Weights of a small transformer language model.
Architecture: LayerNorm before each block, rotary positions, biases, untied embeddings.
MLP neurons of a small language model. Each row is named by its layer, matrix (up: input weights) and neuron, and shows model dimensions 128-223. Each number is 128 + 32 x the weight over its row's rms, rounded and kept within 0 to 255. Numbers have three digits each.
After each neuron's rows, "fires after" lists the tokens most often just before its 100 highest values on Wikipedia text that the model never trained on. A number after a token or word is its count.

L4.up947:104126096179032110119132080112135147145119171171105149105140120123086155142124107163132108144091144084116086171172126107152051143173147136122124133077128168120132128124124160162093109167105094130105149176108161125129114158188165100143151061143141131108076109078134097067155120075105092089
fires after: "-" 21, "/" 10, " W" 10, " \"" 7, " F" 5

L6.up1223:082133134167135070150148075085149079144117109181120154121185210145180089145171118109157158117130110141167153104146099130144170140167125149176188109122086159169091165075133134102125146103113102182122090160159136137131113140044096127144084102210133142129118145196112129050115118160130108159
fires after: "ask" 12, " O" 10, " S" 10, " P" 8, " C" 6, "gr" 4

L4.up273:148123137104135062091155114087113154080128155163118114208133126165156125094103166165146152088148129081123130138134045092064142122120150172138125155071145129069121171101074088115163164168075101191128101069153118138119165134115175088157125089136129116138132072153143145080118098099126087160
fires after: " L" 19, " S" 12, " T" 9, "L" 8, " s" 5

L4.up1187:141135088167127076049110102153123159124135136146139153144123055130129160134149113160116215107162148116155128138157118181099147131128133110095099168168145194163045099145116116139179101151120142127165161060145161106121144108090144172097113077060133134149162123178127105100102144141132153108
fires after: " p" 14, " c" 13, " sp" 12, " b" 6, "p" 5

L4.up693:148155134095160128173171103110074119146063156097115176138169156128162136129119133128097067158164146119173121141069160168135082157074114184164130129119087089153102153124166097099115114150100088159128080156142110149136135133172157127126134032093146179176110144169176167119104084155142116076
fires after: " M" 17, " B" 8, " m" 8, "p" 7, " W" 7, "h" 6

L4.up1040:120089112085148162086134134089098099142148165121144081164153143137169097105070096087111154079111152103111178148185135151212149123120168125070155124164146121139147138084198113156123110108114154106129133113162127132090150083139103173068171071142147190143093143114122168145124130113175160152
fires after: " I" 20, " m" 17, " M" 6, " and" 6, "I" 5, "U" 5

L4.up143:124145090113186139110104084129145137116139063109138106093130140111120135133090102130132118127158146125116151183105131131133093174091125100150114137154113097154116148116107115127117153157131069095142159116117145048101101135130117124101136146126078060179132134090141138141150079087134161193
fires after: " G" 14, " g" 14, "G" 11, "g" 9, "t" 7, "at" 7

L4.up716:076133132153131130150168102128124127110070124080128102111149152116121116187168087185137126149105118110124107117159098134074142106100161152129152125090184107182102105149092119096103078108145093120098089148132142114144181120189116181102195148148143150161161155118147086137137148160159077103
fires after: "l" 16, "n" 10, "f" 10, "s" 7, "S" 7

L4.up644:176124139143064107121111124192108134180116125111195104158098113125133128127100050112136139153104191097125158137130160112122091132177073106130161080140090078089110109156161140172154138115075118149206156150139192067090141110152141100163098144130139085093092064147094116117142126132099135149
fires after: " J" 16, " D" 12, " K" 8, " R" 6, "c" 5, "D" 4

L4.up813:113163109196106072093154135155104139131127113120168141106105082138115113106132094135207116096127182173092081120112134080174153154142142183174115161157129118111131145088152202154098125099182138163137164106088160116150151083165129139143138160204175115136095137153144133087130129080143130111
fires after: " W" 14, " re" 12, "W" 10, " co" 9, "-" 9, "w" 8

L4.up850:109104160104068135118161113121111156126170114163130125073167111122122161168171096132118154190112202086068168158132078129139130107078128144096106125147114127131162104110134089134139164080133104121147206127125121152104141126131230082162132109147105168134139111078131129089071102109139115100
fires after: "i" 15, " F" 11, " g" 10, " e" 10, " T" 8, " t" 5

L4.up1272:119137083155171138119092053147124128155140137124134079130224129123134097091162121162108110124174163135145051116123136078094104090124142144139178104143109170102132165178194143143175083126070148119202158084148108146092196077135091205133070084133145158140084104171103080106172158116103078117
fires after: " B" 11, " C" 9, "A" 8, " M" 8, " m" 8, " to" 7

L4.up35:052154164144063177172154109132146137128108099139080064132111132160181112108101177136184135132096128104159138143139075104095146067170136119101118172133139157122090141146111123133145049153146129116156109122109164142128106134144170101137140191099152167072163138153198130102129101145133080123
fires after: " m" 22, " N" 20, " M" 11, " A" 9, "r" 6, " n" 6

L6.up1246:178181106113090137133154082163097098107129113159096145124135126120163134120142069150133121105127095156131170155141099116094154085112140164123071128119094127198183133128138094105138105124058141162137135143102092062133136105058116099106154070136126170103146110111112087169121146166163120143
fires after: " h" 22, " hel" 12, " kn" 7, " w" 6, " to" 5

L9.up367:133065036095102103162115174126114139105149092132177130147111151101107120146182142136142202080147104145159151069110110129117132120107078179187173095183130140129031120143124162076073146035108129150137108146161074188152128174123077082134115059052155149115127113173087143093176144114098199158
fires after: " " 27, " l" 13, " p" 10, "ur" 6

L4.up483:085172149115049139179176099131181112179171073083117087153105156156069128138069091141127142087147148088128111076099133128140090136132184115136053148135136133132124141168074126127153108140138105105083161090145129135106165137145104066143144154154082119179209140104133186053151130096153127151
fires after: " h" 12, " t" 10, " cont" 9, "t" 7, "it" 7, " ar" 5

L7.up531:131076105145164139124198105141193122102155176166122198097158153116133122160127124135152124136137129113087126088094194115170104084133145111088152125078176111165156178131127091121136157158048102159137134117171063158199118081118086193121094116183100084149074148129100152088151100084108119149
fires after: " |" 19, " S" 9, "2" 8, " Sc" 5, ";" 5, " W" 5

L8.up172:186118103121121064126127079110161122159093107151148135179155182111132142108119142102151126143095187157149125108119109140096098093124118073162193112122126144175065165102141082158130116173124119164117157119096150102055164145122123082169173120120125149091111071189154102140105093077109096137
fires after: " C" 20, "-" 15, " K" 6, " c" 5, " US" 4, " Pre" 4

L6.up619:184130180104108052126054112129133169134128057161033157130112117141121114084136178151127124131108140083095222152125152132182181135096125150122131113105103151197145162103111099082033201125139046108095173125171118077149198143176139109170185165097134228145129148161136097107154090132124089155
fires after: "98" 28, " V" 10, "96" 7, "94" 6, "er" 4, "97" 4

L9.up285:175095127114125134154090093119146104171178149158165131162117134088091093087119147157109131166164055148147116116123084116173182150104138114094115141102060138114174126079117149134124137109135074112131121145174123117172154104177133126176112170153123140119128093166125160160137077126112167153
fires after: " C" 21, "v" 8, " P" 6, ":" 6, " Time" 5, "C" 5

L4.up831:117125065107141141119131153088135154151143148169131090094198144140057085101081049133113150145145116097143124076077106138203147112106068140180128092107113122169175130136134125105121111051121101086145119166089109139110156109154036224138131164175142151119114155182115111096134111103157113103
fires after: " Ch" 19, "b" 14, " B" 12, " ch" 5

L4.up438:075172112063118136130159155068121145091088067131098170125185133167172120121113129104126114122191177120150145151137105125189116107093116114139110165176037156172123087119101166100138149114113160154114146139180084088138112103128114126119176201142178048138150079145158132127083182164138112155
fires after: "ad" 13, " ar" 13, " c" 8, " p" 8, " st" 8, "p" 5

L4.up306:129088125104145164124112133129123152118161094123132140146116084138118107088104066159118181142063071172124111121134105102139109103083187107123114138146087048130063117142161155200170096129088208105128155119107194115071095160131118133088165193140097138118160107171128055096096126132105128139
fires after: " L" 20, " P" 17, " s" 8, " p" 6

L4.up260:179169097149093129128158099129124152131169115099155120117130122177133183135141133087130135109125131165077109117085160158105089110167101136075080147158103139088117068168198125152106115121091127177126138164130121167114141085122143091135012127206151123033108149095060155145121124089169146082
fires after: " d" 14, " E" 12, " l" 9, "L" 7, "D" 6, " D" 6

L8.up740:119103129160107073118146130087127127121080117132144085139148117127124094078169080115079153118121140078102086098107041082137100030121175126158193158104119148136080172156152122158101075130140137133198189188193124103117136144110090137160119121161143082117157137145141135099076194109150134147
fires after: " |" 26, " the" 22, " reg" 4

L4.up806:196158073108144085167147128118153085104132131178036081133086098106167098102144125150117143115198149122124137113164145058087127104104136092148104129100127162140118131148104109111137145169114181158079154118130135143143120145043087129128156125214163052165117091148185120140142132160138111092
fires after: "ig" 14, " S" 9, "el" 9, "ount" 7, "m" 6, " s" 5

L6.up601:101183099150156120128182163104142149079054104114157098141130184114164119148128137141068188122115113138068113108117130108172157169093090130140140143168186107154143096109096177100163083153129114137087141125137148093102069136092138122129106175088075160149187090101142096147074103132141166177
fires after: "l" 29, "a" 6, "t" 6, "at" 5, "ar" 5, "s" 5

L4.up786:176109076110102104092110154083113176165176116093143081161089179127135104162103131141123180097070125143087125133107079103143114068124162139126126019111168090146175107103188164067158128134145096157145108089060115104115138108095101111101144052112049152177119098159140155141076152122057131122
fires after: " s" 29, " S" 17, " " 8, " in" 7, "-" 6

L4.up485:152102156154142096121085156128114206146091123128094095150114134226147108124103128179141163073109146109042099118134106117077138103089203096152149087127123112185129151097148065146125090096135137172076130160096097162162129121190117150083120201079111127180109117172157121144138161143119116113
fires after: " S" 22, " s" 17, "S" 12, "s" 9, "-" 9

L4.up115:131158086158127089158177124143120150182149141182125067130162128155104162096083140085116150107099147139186102155126123118191131121111147075113093161119099132137113118119127175094121096126153180061117196140150119172144126141127117097078082056128094132082186151126095108137103112059136147081
fires after: " f" 11, " ac" 10, "c" 9, "k" 8, " K" 8, " ab" 6

L4.up279:105117099163169139075121127111097140171140106148172122138151088112111153130148166115133106123169182130154113107200091122101105113095108131140193152119149144047113107126130114095127098103141106154152174164164137133178189173174120142073204143138139120114144094155181152143101076197065162153
fires after: "m" 28, "h" 7, "ac" 6, "l" 5, " p" 5, " M" 5

L7.up1094:091149142080136151199140138125178112070189070143115088101075133103161095119102171147116121123132103177098171130178179110122172098091165135094163133174107101160164127150135108132136147123119123183133159168166062138168198089102140126112168120170104154134127175163097115097127119115149157111
fires after: " P" 18, "oc" 11, " S" 11, " C" 11, " p" 9, " per" 6

L4.up587:090152066073097168168190147148137099150050086154148137130111076111170116093120141143093106173134095143148115130130149160078156109135133145141151121087114135171134156180173113126124143064090064122062189153144115079141143140141124102110160085129176123133116170149189110142119138160138084136
fires after: "r" 15, "ist" 11, " P" 9, "w" 8, " per" 7, "or" 5

L9.up1075:131113162159101125116105153119098130205145161092083118137082162130124116098145114148166147138107188078135161134116116067203162069112142140104179153121109172084117142118083150128101123157153110114165141086107131159147156083150096102173124210073152133211139120147123104144090134137094172161
fires after: "1" 78

L6.up464:159126107154087146150195116112101067098089132160170109106145091161098082171122089086154162089210121120084120092086159107075047069115155151138076126032145147178109132112139113064098163149126086141160147107136087087137128120067124123098162105183093200110132178136125086106149157175114124124
fires after: " |" 31, "ch" 8, "l" 7, "b" 4, "ur" 4

L4.up1102:086096077103192095139109174127135089130124138172135135117151106137103199135132175123147176113123113141105117114124147123094106121183174164101152195148149106081114131177130162135177156132084090171141171102117134126137085100133074127098095134108154112121116169145127080086070137106116177127
fires after: " C" 28, "C" 19, " L" 13, " P" 6, " c" 5

L6.up1104:115117089147145176082155137115101067138112108148080181157148122200151110110126138137199131129144127132114107093119101156122102094163210141057132135100208160100125073125120134037156114121066138114153092198169089120119147145165133092085096102139119153139107071130156136105092081112133170105
fires after: " |" 26, "m" 15, "h" 7, "he" 7, "l" 6

L8.up120:204120110114129127143123108132127141139121145143157111121129085129086079107195101099111102161086089125191148092120130142094120084137180156128128130097149207138128176127122129117137156110150110103157116119107144116136148122108117113173066115120085146120111186076128157132216075174130149087
fires after: " |" 33, " to" 5, " h" 5, "ch" 5, "old" 4, " were" 4

L4.up1146:115121142096122124105098117148178138148136102163152169109083136138185108101133169120121088126134074171111129131185167123089119181099134133103104191146103149132127157157159174160141079085093145112099113110150158142165102123100128113114076116044056158161040143182137131141144128117111136130
fires after: " |" 26, " e" 14, ":" 12, " g" 8, "ate" 4, " ne" 4

L6.up1093:155076109102098052073100144137102180094111127127144059138139111145174156144130137101150127175141110162196136130148146147155160075142187119122145167120167081124123117195147157166135158129084116120119147102110108091134160126155163101126090101149134067113077117193111120058127104147108120162
fires after: "1" 38, " P" 5, " c" 4, "3" 4

L6.up827:135107133126126144122102147178118100176074109076096125064160169123128120135126149178109111181133144104166130126131109134198155105122108147138142090069150095090152164149130159178145098093170118176195081175122137118131157156195096095127173092123141058123098186163117078103067109098070171148
fires after: " P" 16, " p" 15, " H" 10, " G" 8, " S" 5

L10.up153:083114170146105183094116175110144212094153127115189139125133145103137130079162108086190172145076146111106128110142091100114180153149170132108137116088120081119090133171132148061160159130152152150122035138127165118102132107133171112184159131082178123134115098130083174112112155118093166086
fires after: "1" 68

L4.up730:141113150142149157142158135070148132131055100167128128136136172160155169153126112135143144162149150129175152100129143123139123122110125073102100133146070118147100134104164134097157110164096174171138170113148139171051128132124130123141155088164109146155128126171188122155128117037125110119
fires after: " C" 18, " Ar" 10, " K" 6, " c" 6, "or" 6, " Mar" 6

L4.up177:138142160102133102106104138144125130159101096131132138137100178090135117143189113099152134102123127082118128151093120158103127148130126132109146118150109115164112100096113125119099163082070212132125107094086090175072140120176124112133165147118189150167128154120157128128154150170100182157
fires after: " D" 19, " Z" 11, " att" 9, "el" 9, "D" 4

L4.up145:097142136122140107130114126116130118182125142129145072143061110143101122134130161134116108120134175092150104133111145177097130099134164111103148094162169162084139155129121165139158105140163195138120147073173182101138095128143144115050109134113192114083119174098135110114088128124087097123
fires after: " C" 20, " c" 18, "c" 15, "C" 15, "oc" 8

L4.up849:153158176163136157096111168120155191101128099112107115082122147117121149175129114129132138099110156149124137147171096155106078120125097140106111130172149066106108116140119141180088115122132136142174158111112144074120161124122188095143105107194131136123046045104118085137115150124140128192
fires after: " l" 16, " L" 14, "R" 8, " M" 7, " " 7, " p" 5

L4.up288:132073100120174149194090120112102179137067110136147063190102107133120144144122154099091254119137070166134154126181124130157139109089096161175150127095112137158145194141186119162098201110113129105062172115176152150139172147132110116143140100144162113129126142176092089117068123118203127125
fires after: "ag" 12, "ist" 10, "ul" 10, "ad" 9, " P" 6, " L" 6

L6.up745:166072074110134159090076133113144091115108199134162143122113167120195189140141103070141112113145104065104183129149144136151141134132121163137133098155089135173167112178093114087195123128147160126110148183116161103120140157122099131079096202140117130121193115116118155142166191117107135121
fires after: " n" 12, " ac" 11, " U" 9, "E" 9, " N" 8, "ist" 5

L4.up510:092145117065163121127123124052105126134131099143144070169145162153124144074149119107145162130126128144175158059135102128137137076186086116096156087134144156142122116144140167115122088077120108142137097152094115125108194132171111194097110108131140173124145114105146141137141094111185151112
fires after: " M" 20, " m" 12, " S" 12, " am" 7, " J" 7, " Am" 7

L6.up54:125161077103150110136101097112135119192097143114122068111100109063138163139070171158120122089144157116105102132095115097182129101105091174113135069176162134135147097045167142128194145088061146135114124144205141143160144139140111163115088123070144174122164131154131127097083066138154129123
fires after: " t" 19, " c" 16, " C" 14, "C" 8, "T" 6, "ute" 5

L6.up1263:171100063111154077130144148197067142138131147142103156164094134139123176142101151081124130156106143088122096121117121099079123132086090157037158105123096145058115135104133118097081123079111163107137170153090137106096093143157128140130123133079114176091180139124176109138168179051150080104
fires after: "l" 14, " L" 12, " l" 11, "cl" 8, " rem" 6, "il" 5

L4.up1021:165143148181091146120109087137092129092154092158106116102169152108116095167153113103107146190102119058129106109161145071099112087110109171153134114103101132111129077141114159131150112105092156119131129129126142101100227144125105073108161115120134139091126108179127127073141158130083178116
fires after: " m" 16, " M" 13, " comp" 6, " vers" 6, " rem" 5, "m" 5

L4.up828:110133085106143048171129110119120149120073124129128140135083190133119129196106130169130137077176078137138123163181143110140161096121156113132126140151136118115166144142162109089166125192120110228159161181144087094147169136150203095111084098117136131134158062130144130111139166140105106108
fires after: " s" 29, " S" 25, " R" 8, "R" 4, " tr" 4

L10.up366:099079126155108166068081057146081112133101181155163132100124110151116128145109161093173127191060120135123154152133179121146209093107176174104146166142091120137141124145089129164112107162142145140107173075110108088074091123155121172172084168110186149178143080143093096127060169116123103121
fires after: "1" 78, "F" 6, " " 4

L4.up685:113159119161081077172142133065150176144096143153067213126130166074157196122102114113076159122147116168130164168195171077108072144111134077110128123175132151141097143111051118076151115110167127174200204154134136139072079179136100147128105126075142129117194172113138077129146160115174143150
fires after: " l" 39, " del" 5, " reg" 4, " L" 4, " g" 4

L7.up849:117139160137119148105114098093114121130136129079182136150143121123168107113179142103138105097146159077116152084135213064161109107091128089111158106163122083101064166157146102148130120127096132160093167151164220107082133055124140104157188175159140126195128154176147156127135104086155176150
fires after: " K" 15, " k" 14, "int" 8, " sc" 5, "ac" 5, "ur" 4

L4.up27:121099109048095169111121066153108122136098068121128149115071134083135116107153108158172150120137161077109168107097096107161174082166121142157163093086154050152137175126132157137135100131089113174096101129140144089122129121129176103066106166066144175137074131150134136114108138116128152100
fires after: " V" 16, " v" 16, " S" 14, " F" 8, " f" 7, " W" 6

L4.up781:120115094137118087111124117128153132102125063092091096154161069149154134111129177114147165077166153111114173127136132134104085097158174154138059221137112144142107116116136167165100156149137096141178181128177079156136091143169137140140215109086160109108160098108117090130103162090098169167
fires after: " p" 16, " C" 15, " l" 14, " c" 13, " int" 8

L6.up1087:138158144127113124113164111138123160123145146148122145125110124123116054165106066102154089112089157180090129132111080173102158113158167165111069156093117115158155164178122204193150147121116167169103103150126123124177088172092089121141103129130094182135117130123112162175083148110126141140
fires after: " w" 19, " h" 9, " e" 8, " t" 6, "t" 6, "W" 4

L4.up174:157177137120137160176108147095165139129129131130155096088111179083126180139171136149050092119131163107129137129090152167139121118120093161155187137149145068171133115160123145146047095116132156173109206125064166102061136110145171146102165110087164128098138137153114150136127113125129093086
fires after: " d" 16, " D" 10, " Re" 9, " F" 8, "or" 7, "f" 6

L4.up1160:065087112129076115116109190127105135125166102128149127130116129110123154083127086120112209138129144106155165095100119148121100090140159143207160093183139117114097124097146163142173098096117128124076092115090122174104089122143138177161137164143082096193093131152087154125107126127135119213
fires after: " B" 22, " Ch" 13, " C" 13, " P" 9, "or" 4, " Mon" 4

L4.up1019:100127076124083145104110139098094162083167190066127103088168142092075088120171148145139137137160103108166142140107118084132152134165125148142109137186106108147146125084134110186080142182179065116098131145175131070096133084154118132167083175109127144159161159166109160154111068110123080169
fires after: " R" 19, " G" 18, " g" 8, " r" 8

L6.up873:134110101130173095121161167123144130147148075097166138142110134103090090111082107211132108142134173078119147096204117117148210077113140191143157105138114088104146108111169143135110146153093169104102085173191095170170109147123146112123171154104132149183141145150084139132172150152112173150
fires after: " C" 11, " K" 11, " S" 9, "ock" 8, " c" 8, "S" 6

L4.up840:115137089126147120159064113102090126163157135145164182097139141071154137118192139116084165141149160155185121113040013109131128084152115130184181188077134143115136163136113194113135084169141138200085141122133072108133151127152121116133112156083141152191148105102172124128085148087068137109
fires after: " h" 26, " H" 12, " c" 9, "us" 9, " s" 7, " S" 7

L4.up1078:113132151068149150154140100125116138162126145133139152126081169126140101133170146173143163123104115147163096064119110133162161130116171151190081122100106118150122097147075148173134112142133127142129114111114073101087091139147098198098130092126152132178161230101078081170123104103142164141
fires after: "h" 24, " H" 10, " f" 8, " Y" 8, " K" 5, "stit" 4

L4.up394:114067157094091148128109082173095124068138124119134128163149128129159146123140107058197086174064163124100135123118079155099114155160110146134119140141094134130141150174103142151087197130127101141209144079157132159118149113100121102078129136130192117107155113118188108103066150206107092092
fires after: " L" 27, "al" 8, " North" 6, " N" 5, "im" 5

L4.up166:095149138079114147107132132085129099142165133129106138108150073090077124172135113111105156082135138148135119148100172122105146137110082163152105188151127082112094128139126161109165150177109120076131117179220115125107215110168122079131066131172131130107100133156135156075088106094125093128
fires after: " d" 16, " D" 16, "d" 7, " ro" 6, "ree" 6, " c" 6

L7.up943:162148131123135145129099079174114100063132115142112115213134165145108136122139165082114101074106162138095145131162116191109127078127127092127096150156115111154099118159181100179037154140084127089149130067181169084136132135152126070102077137133148136076117145156103126122121184108185177150
fires after: " L" 20, " st" 13, " in" 13, " In" 4, " " 4

L4.up1112:139106176106136133058114078157170179088081111092090090134120093023157124115146111091131129103085142133103067101167099118116179050136167156170127167144097155071153133146103106147106137171173101106146124134106138120150147108123177160124123127125159105132122138101092178146152108164134089124
fires after: " N" 22, " L" 19, " O" 11, " o" 10, " A" 6

L8.up1116:102106134196126088168110075142173107150049120132094155078104111131100090139122166157113181134109151197082110108174175163135125060137131145118137138155120142091108117168141121186148125105128166070162190120095145124171155106106096121165134079094134165123125114073125114152128084074135088134
fires after: "1" 27, " c" 8, " W" 6, " o" 5, " P" 4

L9.up698:133072157085120131187117143132158102140143102094131108094128149122176111139169110112117085118143093128102119092136129089128116079152147166227179128112119134092108122128135067183139121165117156154183119117165133102133175123138137079128107121219134125154143160124119121107110160111143097155
fires after: " the" 43, " P" 8, "ax" 6, " G" 5

L6.up76:185079164105153128063138105101131131155100102099145159117065130160121151126106126141119107124163117125135148136095132129099155131168141163090074134119101114057118173131042138090140173121117162191081153096157143129100168171111100077087061133057161138106143117131130149145126203126169156146
fires after: " S" 13, " V" 11, " s" 9, " town" 6, "\\" 6, "s" 6

L10.up164:173123152186123155116149116171116098179126097098114098096132111123155057081173078176137076112135109154163118117112155158101099101150109151125116090120081101147070139141136135152153097083153114152157183148158061067110140138095121132117095138114114119057153189175126109140153166101174137144
fires after: " |" 25, " a" 11, "aged" 7, " May" 7, " the" 6, ";" 6

L4.up768:124133105126117155098155142064114173111109207112123137111148163138164075150185133150069189119157104070122097099119122118129068150141150101083134105154114140185132161147127117090109176078112134112078152118125138118106186111096092105123175076097150148217138138199117107134153110124166164147
fires after: " L" 20, " D" 17, " M" 12, " m" 8

L4.up656:120135146115170113146131099192080152149052122144145169122140103121191131088134119105140149122156148134147139178135168116112142079122146108117132165157155119054182133115105125072158127096140121104177082136120081119110152189095160119111133117154143078114156070108144115088121079152132139125
fires after: " S" 20, "s" 10, " s" 9, "e" 8, "a" 6, "o" 4

L4.up574:098108146114136124140101125159128119123151166158180146070168105128118143150162101179137108083140145142144088136117121152133185134119169174119182062119150162136110163124124117129053063146140138148193140169105117192092144100179126189076152083098135105139088126067216125142140168141122196079
fires after: " W" 22, " Re" 9, " dis" 7, " Ch" 6, " F" 6

L7.up414:142103146121147177136123106140167105129151143116082155084066175125061129152065083166170097143121155149171117118117092129112117083059079096105126129120110118101150135162070144137142117154086125165166161137099181085122105125142135150146132142131115168133181130158169085172084105118074121106
fires after: "s" 14, " s" 11, " m" 10, " S" 10, " P" 6, " Car" 5

L4.up508:097146111124104092139098123140159138171119100100079137165150144105075138189123077070077113171141156140201076093045159151153091102129148088170116171119109175208117125119143178116125173091123145142148085140213123151149095138156151133109143114103106121121097094135145086135091134146176191106
fires after: " K" 27, "k" 8, " Y" 8, "es" 6, "h" 5, " I" 5

L4.up953:120090129136122126063122187107166153190111123101108125113180071109123120124188063145171131169139159113095114099110088131152163122101136119112073148086157133099168105107081092141068161142099180131130157137144152092130120118139146143145130095152098145141138067168131099137161100143113167157
fires after: " L" 29, " H" 12, " l" 11, " N" 5, "em" 5

L4.up208:131114154161099119123157131099121092118135121165038121088143184173071118171143178120111151163130122087149094117188114096115189145074124130135142112077158090152131089182115134101130079133113096178106129149161151122103133123131155114122138059082147145138115161136090130104122142135115151107
fires after: "ro" 13, "re" 11, "c" 10, " f" 10, " B" 9, " b" 6

L4.up686:103140084187093058167153145131128078177104111167136121172123147107164146122144107182109110125148147129109067127161097072136123092138147103140174076132119166129109113113144098184125127126097122131133157125166187134139169088103124073120145158148158141133112085155122104113113108158112094083
fires after: " Le" 17, " le" 15, "I" 11, "E" 10, " I" 10, " he" 8

L7.up701:109102160147105093095134137151141141065149095139163142160148152078083134120119126173131123101102151113062151147136144129159126141137173152129165129166126122139199093041132157107171171048147102158154127116169158131129150127185096158164099125100103115110110147104130118094121111132141175133
fires after: " k" 22, " K" 12, " F" 6, " w" 5, " c" 4, " t" 4

L6.up894:136072108166145120160112137120151138143076107134122134160078104114149152152098155136127125160137143152206108091059155167123155099074092170134156095131139140097134160070134125147120182120123105148128165079142146168196146122073126079145142137052150139151139094106152142130112153150116143150
fires after: " c" 23, " N" 13, " An" 10, " Lou" 10, " C" 7

L4.up1070:140074179176141164111134075102077149129137098099170124083099096142062114125149157118115107145151147132100114084126089151137117152130153135081168150164063161146112158091173150124119121164144113125117126141092112092118144124098104155164100131085115117136125127172120128095134083162083093108
fires after: " g" 24, " f" 9, "g" 7, " G" 6, "ud" 6, "nd" 5

L4.up449:048099118150108157124111073095125172160140085157185059192111059176163115142162124156126136080143090172132183133165139133143109115156113149105117152141125121210052152133166177152148143099154118142106176143092196143136125085149120171119095121143101173108098097131137115153130129170156105092
fires after: " M" 22, " p" 13, " m" 8, " v" 8, " N" 7, " P" 7

L9.up432:149163118163123151098121073135139127096205143142183152139107163087102126122141128175103160074099130129129087173143061102134130158119097115131182136078050093090137116090158098156096166152172128142143159099100122154122148151115121166134124144083108056069081128140147184137173143125162136082
fires after: "|" 26, " " 18, " –" 5, " |" 4, "–" 4

L4.up360:167093125148149165091175125165080120155137103113127133093117166147108127105107127182082092163128203145177113170152172099147106098082138096215093161162087176145173124037094102131030134098084104097134109138146102126159135120101173117118112085154086143130105127139082085121103091109152174145
fires after: " w" 23, " W" 23, " B" 7, "f" 6, "W" 5, " We" 5

L4.up717:135109180137068109108170104107127121182200147146205098138077155154193109095127140118114160136153140191059129111142132157172139186098132131104173107196124070120073149107107154165113137122167182155103122147108125147107084116114144091124122158108144194124108136124094121151136123090105169117
fires after: " p" 13, " r" 11, "D" 8, " ob" 6, "-" 6, " d" 6

L7.up928:125107107117116139052036114103146128114133120192132100089148135151127101139106115109073104117119142152135063144167139123097133115103165159137126178119079121117132182102148146155122141069076183179132168153073141102104089046171076134116120146117072115102087124147158141185172164166132110142
fires after: " E" 23, " L" 11, " B" 8, " M" 6, " e" 5, "E" 4

L4.up503:188100158131127029137188083143133126130103116117170114153112113176135125080092135139199159107161161195167121152204113117165130167095128149107123109097114149141084150101092123097210148157147165137076169069143121075133095123065149193115139179154128095117142076089160159107145156147125140127
fires after: "p" 23, " inc" 11, " p" 8, " comp" 8, "s" 6

L6.up1061:159112093105118108119067062145135110142036140126092132076135147136100095113175168107195149158030129080132127105053141114083152150132159185093131065133152161118160140130138196099132148114087097145070088074155153131205100145042164164128122094106132185113178129184138090152176085133126107143
fires after: " N" 26, "c" 14, " S" 6, " d" 6, " C" 5, " Reg" 4

L4.up314:095084182146111149112073078125132098137188157140122160130096157124134150170104149127165141102159133114121147068109115223168129147141212125088129129158172102144101166198080116193104152120127158145106110094143146107126084158161117186094135188151138131131166082118096142093144176113136137098
fires after: "n" 16, " n" 11, " N" 10, " f" 8, " m" 7, "en" 7

L4.up560:133045163143114115085168142098124094074079156140112126164106126116138114156142161100144144078047181123150167125140167166112110115121188093093160079070145086150126189150134086172146066180141091104190099136106107137125141150130100108181176150061147138148120156155084164151184132130101145124
fires after: " A" 23, " a" 16, " N" 13, " P" 7, "n" 6

L4.up385:112075132142092169118122073158117162144135183097076177147167091177209142161110125115144128099109074116124132157140203136137147133152078141084128150078076130075171108172130120122097188137083161141138134136108186123154111077132122132189098090062096096108071113175171110052121163109173059149
fires after: " l" 15, " r" 11, "em" 7, " m" 7, "lev" 5, " R" 5

L6.up1126:120108170123098091134127148118073122157187176145137106092097149116158118155142164083126162165103136160068130082181149158112195168163093114099154090090121088122161153142141116163077173175107040087109129159102211101095130141111129129172102159122121157112078198098091130077187088130024126133
fires after: " A" 24, " a" 16, " c" 5, ";" 5, "un" 4

L4.up534:182124168147092132126152186109077085147133129102111146114124153157146168110121160073166108086166164122096134099087125068122150133144144174138170137125161133125112223169166098157123093208139125189169126181164108110057112116106164126092135121077137104118127114110125113113060133157145188083
fires after: " c" 16, "ac" 14, "pr" 12, " sc" 9, "c" 6, " ab" 5

L4.up44:126128131127144174096075138101150167164146110133136152156158129101110106121080111117106172129123152086080159123030129141071161078116178170145059149109124159120162075186133171142130097169086143165115112161136111122170149139185118179161169119143136130121157103066062108113121163117074164112
fires after: " h" 14, " pol" 11, "c" 10, " c" 7, " dec" 6, " Pol" 6